From a checkpoint of a small transformer trained on Wikipedia: width 256.
MLP neurons of a small language model. Each row is named by its layer, matrix (gate and up: input weights; down: output weights) and neuron, and shows model dimensions 48-175. Each number is 200 + 30 x the weight over its row's rms, rounded and kept within 0 to 999. A neuron's up and down rows have the sign that makes its largest values positive.
Before each neuron's rows, "fires before" lists the tokens most often just after its 100 highest values on Wikipedia text that the model never trained on.

fires before: "9", "8", "6", "7", "y", "1"
L12.gate232,270,262,229,195,172,205,262,200,220,209,239,263,285,197,195,194,147,206,221,218,221,271,197,210,152,166,293,222,207,191,192,201,165,191,156,181,158,274,189,186,232,230,111,236,176,209,206,209,183,210,145,181,235,221,197,248,220,187,175,181,230,176,197,189,188,205,165,176,181,223,218,197,192,193,179,223,172,238,196,191,207,209,182,220,236,249,164,179,176,215,147,185,209,196,180,201,182,179,184,216,183,170,242,218,188,139,221,228,219,174,175,229,179,181,157,196,159,220,208,201,189,221,155,159,216,201,276,155
L12.up232,182,257,199,154,169,234,199,216,163,216,121,209,164,226,215,228,216,246,203,246,239,216,230,158,159,195,173,209,207,226,156,193,212,189,160,209,255,207,184,198,200,214,153,157,163,155,204,177,170,173,216,222,159,222,214,192,194,167,200,202,240,205,220,197,153,206,143,221,211,235,203,208,244,154,168,178,200,189,207,165,221,186,214,190,207,203,219,227,220,193,176,180,215,221,199,209,192,178,178,197,181,152,256,236,150,248,153,224,242,215,207,248,164,236,219,119,158,216,194,187,282,201,224,229,206,176,204,208
L12.down232,211,170,245,265,248,191,199,233,205,194,192,182,235,156,232,223,184,180,229,199,170,186,189,208,229,230,191,200,186,148,161,237,225,257,235,218,183,174,201,189,212,155,197,191,206,233,187,223,170,259,216,210,236,199,186,195,205,210,226,219,188,210,229,224,244,206,174,199,170,184,131,144,218,145,217,187,190,194,189,221,191,175,251,244,202,227,144,167,204,173,272,226,217,184,193,226,223,185,204,220,160,277,201,215,218,209,206,183,175,198,258,213,214,189,245,209,201,218,152,202,255,190,166,223,157,241,229,185

fires before: "1", "4", "6", "5", "3", "0"
L10.gate353,193,170,182,227,184,150,235,234,208,204,157,218,226,207,187,182,184,186,228,170,211,179,245,148,221,255,207,217,232,158,175,164,262,177,211,241,286,173,196,169,141,199,225,193,214,204,204,201,227,153,166,225,225,150,208,168,188,219,192,209,201,240,194,248,186,200,194,186,153,181,208,209,189,206,185,158,156,217,176,229,183,208,169,234,230,213,211,152,194,161,203,158,218,179,221,207,198,166,196,177,147,160,205,207,214,198,201,248,187,190,190,182,264,176,118,203,171,183,218,201,204,170,210,207,164,240,218,193
L10.up353,183,185,178,204,223,132,193,253,201,196,195,163,199,197,186,168,192,226,239,167,255,171,238,176,198,149,203,235,183,164,152,197,245,184,184,166,213,213,183,233,194,180,219,256,231,168,168,202,152,200,165,210,192,238,195,158,198,215,187,165,193,269,167,178,168,184,171,198,206,202,204,177,190,203,251,163,194,175,214,185,201,203,177,171,196,216,239,125,190,179,197,193,181,215,225,217,188,174,176,232,254,215,206,195,187,239,171,230,179,213,227,173,175,228,165,215,196,213,203,203,192,190,138,242,195,229,190,220
L10.down353,173,167,164,139,205,157,161,182,195,176,160,241,209,182,265,196,203,176,199,234,196,175,238,178,167,203,167,188,211,211,241,187,221,175,119,184,191,223,208,231,177,178,234,206,225,198,187,149,212,192,234,216,214,133,202,181,251,237,166,188,237,182,204,236,172,192,200,237,178,253,205,184,207,166,195,185,237,214,163,191,186,207,224,135,188,189,202,243,186,165,226,201,223,231,180,192,227,188,202,197,226,268,153,202,175,254,198,125,172,222,200,203,229,187,183,212,231,180,182,223,167,183,214,186,232,218,187,181

fires before: "s"
L8.gate470,187,232,192,185,292,186,221,242,155,227,179,146,211,175,193,175,233,205,219,252,203,200,207,188,175,212,193,175,223,201,204,216,201,216,237,179,178,224,156,199,216,200,231,203,185,187,190,172,284,152,163,139,259,137,228,215,179,224,184,187,239,189,217,165,201,180,190,176,161,171,197,226,244,222,168,199,161,166,200,235,184,179,186,198,227,144,169,201,217,159,189,183,214,197,199,183,152,210,196,205,224,191,194,230,147,239,277,195,188,194,169,207,215,173,143,224,279,198,192,219,218,173,201,177,242,265,167,248
L8.up470,194,199,267,217,177,220,189,208,207,181,230,160,154,201,194,249,200,211,153,234,169,236,193,200,126,241,180,190,304,213,218,257,171,145,201,221,173,215,203,212,209,205,197,250,194,201,224,233,192,164,229,176,229,182,160,215,165,290,161,220,218,207,189,208,145,180,198,157,245,256,135,201,159,180,220,196,146,185,182,238,145,158,156,167,134,192,250,197,246,185,250,185,207,185,230,224,219,199,188,214,219,212,206,236,214,215,246,203,191,232,205,215,160,247,245,208,238,173,240,214,190,203,205,177,185,168,225,165
L8.down470,213,225,161,174,198,216,237,226,230,185,189,161,228,251,232,185,228,223,192,198,180,137,131,186,130,151,216,221,211,148,234,227,204,203,213,135,206,146,188,237,183,213,244,149,202,174,171,223,206,227,212,199,213,186,227,178,230,245,214,185,158,198,186,189,224,263,143,188,164,172,228,167,225,204,222,129,222,183,179,187,167,192,151,228,177,211,192,174,168,261,251,238,166,267,212,151,197,154,182,188,198,224,204,198,206,184,201,164,201,179,208,218,237,242,165,192,179,222,170,167,193,244,196,202,208,214,235,224

fires before: "s"
L2.gate360,181,193,165,187,204,159,169,209,177,203,266,247,206,195,242,215,176,158,224,205,205,197,179,240,157,256,181,179,223,174,157,220,237,192,200,210,176,239,230,203,195,235,175,230,233,220,193,175,240,171,231,180,204,162,226,153,216,153,179,213,174,186,173,192,229,162,162,233,245,205,184,207,190,206,201,157,171,189,172,189,232,240,218,218,242,195,188,195,190,185,203,167,253,196,165,198,163,227,215,215,215,240,209,239,171,227,167,182,220,205,206,217,185,212,183,222,218,179,173,256,176,180,233,152,157,220,208,188
L2.up360,214,277,221,202,222,210,175,207,198,287,177,144,171,272,218,250,166,205,193,209,187,203,207,233,226,185,203,201,138,172,180,198,226,184,207,184,195,265,150,197,154,136,199,199,237,178,232,222,162,199,168,170,233,207,208,220,138,239,253,199,220,208,230,228,216,221,248,149,177,135,159,228,225,171,247,262,167,191,141,204,170,193,249,149,238,207,260,203,205,187,181,259,169,202,212,210,197,197,209,140,216,197,245,158,235,223,231,157,244,197,225,155,186,204,220,127,197,125,220,229,182,201,232,138,146,201,147,214
L2.down360,115,229,170,180,213,191,196,187,193,185,225,204,211,216,206,192,265,208,226,206,173,169,185,194,181,199,215,170,173,141,262,279,201,227,174,185,196,208,209,175,195,217,255,192,240,192,192,208,231,184,263,175,149,182,246,272,182,212,133,174,165,212,227,223,165,216,182,174,213,198,207,236,182,180,183,171,214,196,185,204,260,213,199,181,169,211,151,151,170,236,170,184,162,182,172,200,199,199,150,156,231,232,174,182,235,236,252,224,185,147,219,196,169,197,191,205,199,202,220,266,192,207,179,158,199,186,243,181

fires before: "s"
L12.gate28,235,172,179,210,214,196,217,211,162,227,187,214,137,244,202,214,230,219,215,260,178,215,200,195,236,221,218,180,163,175,212,174,252,194,215,179,146,223,230,219,239,253,220,184,159,183,188,168,250,118,186,137,196,238,233,209,238,196,191,170,199,190,160,225,237,242,242,196,179,215,261,210,238,250,173,187,158,180,198,198,182,187,234,224,204,110,171,227,214,245,182,228,197,219,230,143,200,201,213,200,185,122,185,185,184,195,207,228,210,217,223,200,262,217,215,234,250,178,193,223,161,196,186,239,215,244,211,192
L12.up28,184,178,182,180,192,205,248,131,184,222,205,176,249,132,275,160,255,188,202,237,202,249,199,217,202,256,177,245,163,242,192,141,204,206,198,155,179,169,240,190,216,278,198,240,231,214,229,184,145,195,203,220,228,168,158,200,232,207,168,125,266,204,219,224,233,209,201,158,188,208,199,209,231,213,223,215,198,184,214,193,214,213,167,197,219,123,161,222,172,199,184,228,208,222,151,175,227,142,249,227,196,175,145,196,203,243,159,191,170,207,162,205,210,213,212,186,219,249,183,187,215,246,199,192,163,168,229,176
L12.down28,186,168,216,165,197,172,195,183,263,189,191,206,201,191,188,225,182,226,169,185,188,205,196,177,246,170,247,169,192,220,180,196,206,247,193,173,270,240,204,219,192,249,201,171,206,248,198,173,208,202,168,205,246,232,192,174,208,242,180,158,232,157,175,191,201,191,205,201,224,185,193,167,155,186,175,165,205,209,214,186,179,223,245,184,245,184,201,212,174,189,289,222,188,245,210,174,198,180,299,166,217,191,219,215,175,141,210,206,245,228,222,165,243,211,175,252,236,216,171,197,198,280,186,232,176,179,199,202

fires before: "1", " ", "0", "6"
L9.gate19,157,201,215,161,211,221,154,243,194,243,155,176,189,210,240,196,242,194,220,226,157,176,143,149,173,173,233,183,217,189,144,134,298,199,186,190,208,190,163,211,205,195,225,162,202,243,246,232,197,188,200,210,235,207,206,178,200,218,194,217,188,111,190,189,212,174,195,202,166,217,187,229,189,150,171,198,205,196,253,164,215,209,179,195,226,203,205,191,212,205,236,186,187,203,206,200,231,169,213,177,187,239,240,180,235,221,292,198,191,177,199,192,211,239,207,188,195,218,271,237,192,176,183,204,228,206,211,198
L9.up19,247,222,156,184,142,155,169,228,214,135,141,158,197,211,184,219,197,168,206,153,203,186,142,222,198,201,215,230,222,193,206,211,243,207,167,204,214,160,190,226,192,147,167,212,211,195,175,195,253,196,186,182,202,179,225,188,202,260,235,201,195,239,224,191,178,199,231,150,155,203,185,212,170,165,208,196,191,173,159,236,223,274,259,166,210,192,221,127,214,236,182,182,221,258,244,166,160,184,173,177,168,188,194,143,187,195,245,167,178,151,213,229,224,221,211,203,206,178,231,183,206,188,179,226,166,243,230,239
L9.down19,239,202,188,144,195,181,194,210,173,220,199,210,245,209,232,162,221,198,223,238,250,239,165,177,159,223,178,201,179,235,183,221,208,205,180,206,209,182,167,169,238,232,183,159,184,157,209,209,163,146,209,236,199,180,210,143,237,169,233,250,241,223,210,162,206,172,201,159,156,199,222,188,213,209,183,140,164,201,253,173,181,217,199,155,204,204,167,210,208,195,168,182,203,134,175,176,275,232,216,236,246,180,229,246,220,183,245,182,233,155,213,176,175,204,189,199,256,203,242,182,213,275,234,213,270,182,191,201

fires before: "9", "1", "8", "0", "6"
L10.gate197,152,218,226,195,150,150,196,266,192,188,186,169,211,211,153,217,196,189,229,231,182,204,201,188,166,194,196,183,206,190,142,160,156,256,185,235,217,212,213,165,195,241,175,202,192,139,190,154,194,173,111,154,175,266,188,168,183,248,221,180,225,218,161,207,233,195,209,133,206,233,153,181,211,202,166,191,160,167,163,234,160,213,224,171,182,212,167,208,228,216,210,225,229,156,223,191,209,196,190,175,154,237,222,201,166,185,178,229,154,229,168,213,208,175,139,195,157,152,216,137,163,173,186,178,196,208,247,245
L10.up197,199,224,201,212,257,186,193,134,199,209,175,223,148,200,235,80,188,226,223,231,191,178,207,152,181,174,226,240,173,245,218,145,217,185,177,164,188,222,187,205,214,209,194,230,184,167,200,168,203,226,200,235,216,226,258,203,201,247,192,198,193,193,220,181,205,216,190,187,219,187,208,174,226,185,194,218,172,234,234,208,203,160,220,163,190,209,212,184,166,199,159,185,234,183,223,218,226,204,259,201,207,266,236,180,186,208,230,239,186,181,218,205,218,209,221,197,150,256,172,152,228,163,213,201,218,278,212,182
L10.down197,172,173,256,249,215,154,253,208,202,231,189,215,258,217,193,174,195,216,241,188,192,205,171,152,188,261,160,207,206,203,166,182,198,166,197,176,159,225,225,177,207,219,163,187,176,130,196,188,167,193,201,178,169,179,193,232,185,228,175,210,197,194,159,180,209,203,199,186,236,177,220,225,226,242,240,170,167,206,189,211,180,166,196,255,191,246,183,189,210,178,184,240,304,142,226,166,183,162,237,203,153,234,208,222,166,209,244,239,163,240,198,213,179,200,183,210,161,173,227,268,197,202,239,249,176,225,199,170

fires before: "6", "1", "4", "5", "7", "2"
L8.gate310,207,149,212,255,226,199,178,163,159,199,197,176,190,191,170,217,203,177,174,208,229,170,204,185,219,241,228,234,214,212,231,168,210,203,148,184,183,173,144,176,188,233,222,187,215,232,212,226,217,201,247,190,237,206,199,205,262,220,174,166,155,183,179,205,135,260,278,166,210,206,144,241,240,191,180,168,174,196,196,220,183,225,234,203,212,167,193,232,175,195,191,203,134,223,184,195,183,184,198,153,183,212,166,143,212,265,215,217,203,182,219,178,249,282,180,233,166,227,192,202,185,171,195,152,173,224,252,181
L8.up310,178,158,183,241,215,169,214,244,241,217,200,216,251,146,171,215,201,222,230,197,193,233,166,220,180,213,188,194,179,225,173,206,205,216,215,214,241,173,175,189,218,218,259,213,242,190,213,236,241,224,165,196,209,218,214,203,199,198,199,207,142,228,166,229,141,183,215,241,213,239,189,224,207,172,190,206,220,200,196,190,243,201,214,151,187,214,237,166,300,212,188,202,204,211,209,182,178,150,182,215,194,242,154,175,182,199,171,198,235,209,242,191,234,227,172,250,172,218,204,190,209,198,148,252,216,199,251,218
L8.down310,199,190,231,179,212,194,198,229,228,221,216,116,188,221,236,235,188,270,211,224,182,222,192,161,190,229,109,151,205,224,199,157,198,231,223,153,193,244,219,204,205,194,254,160,221,203,251,177,237,185,170,204,195,139,152,188,242,267,158,231,193,272,196,137,135,183,244,153,193,209,187,203,244,185,152,171,200,237,233,189,234,247,185,218,214,210,192,222,250,193,178,237,254,185,243,228,191,194,194,220,182,204,212,173,193,181,247,168,216,164,245,185,214,163,196,246,191,213,166,164,242,186,194,253,213,145,214,209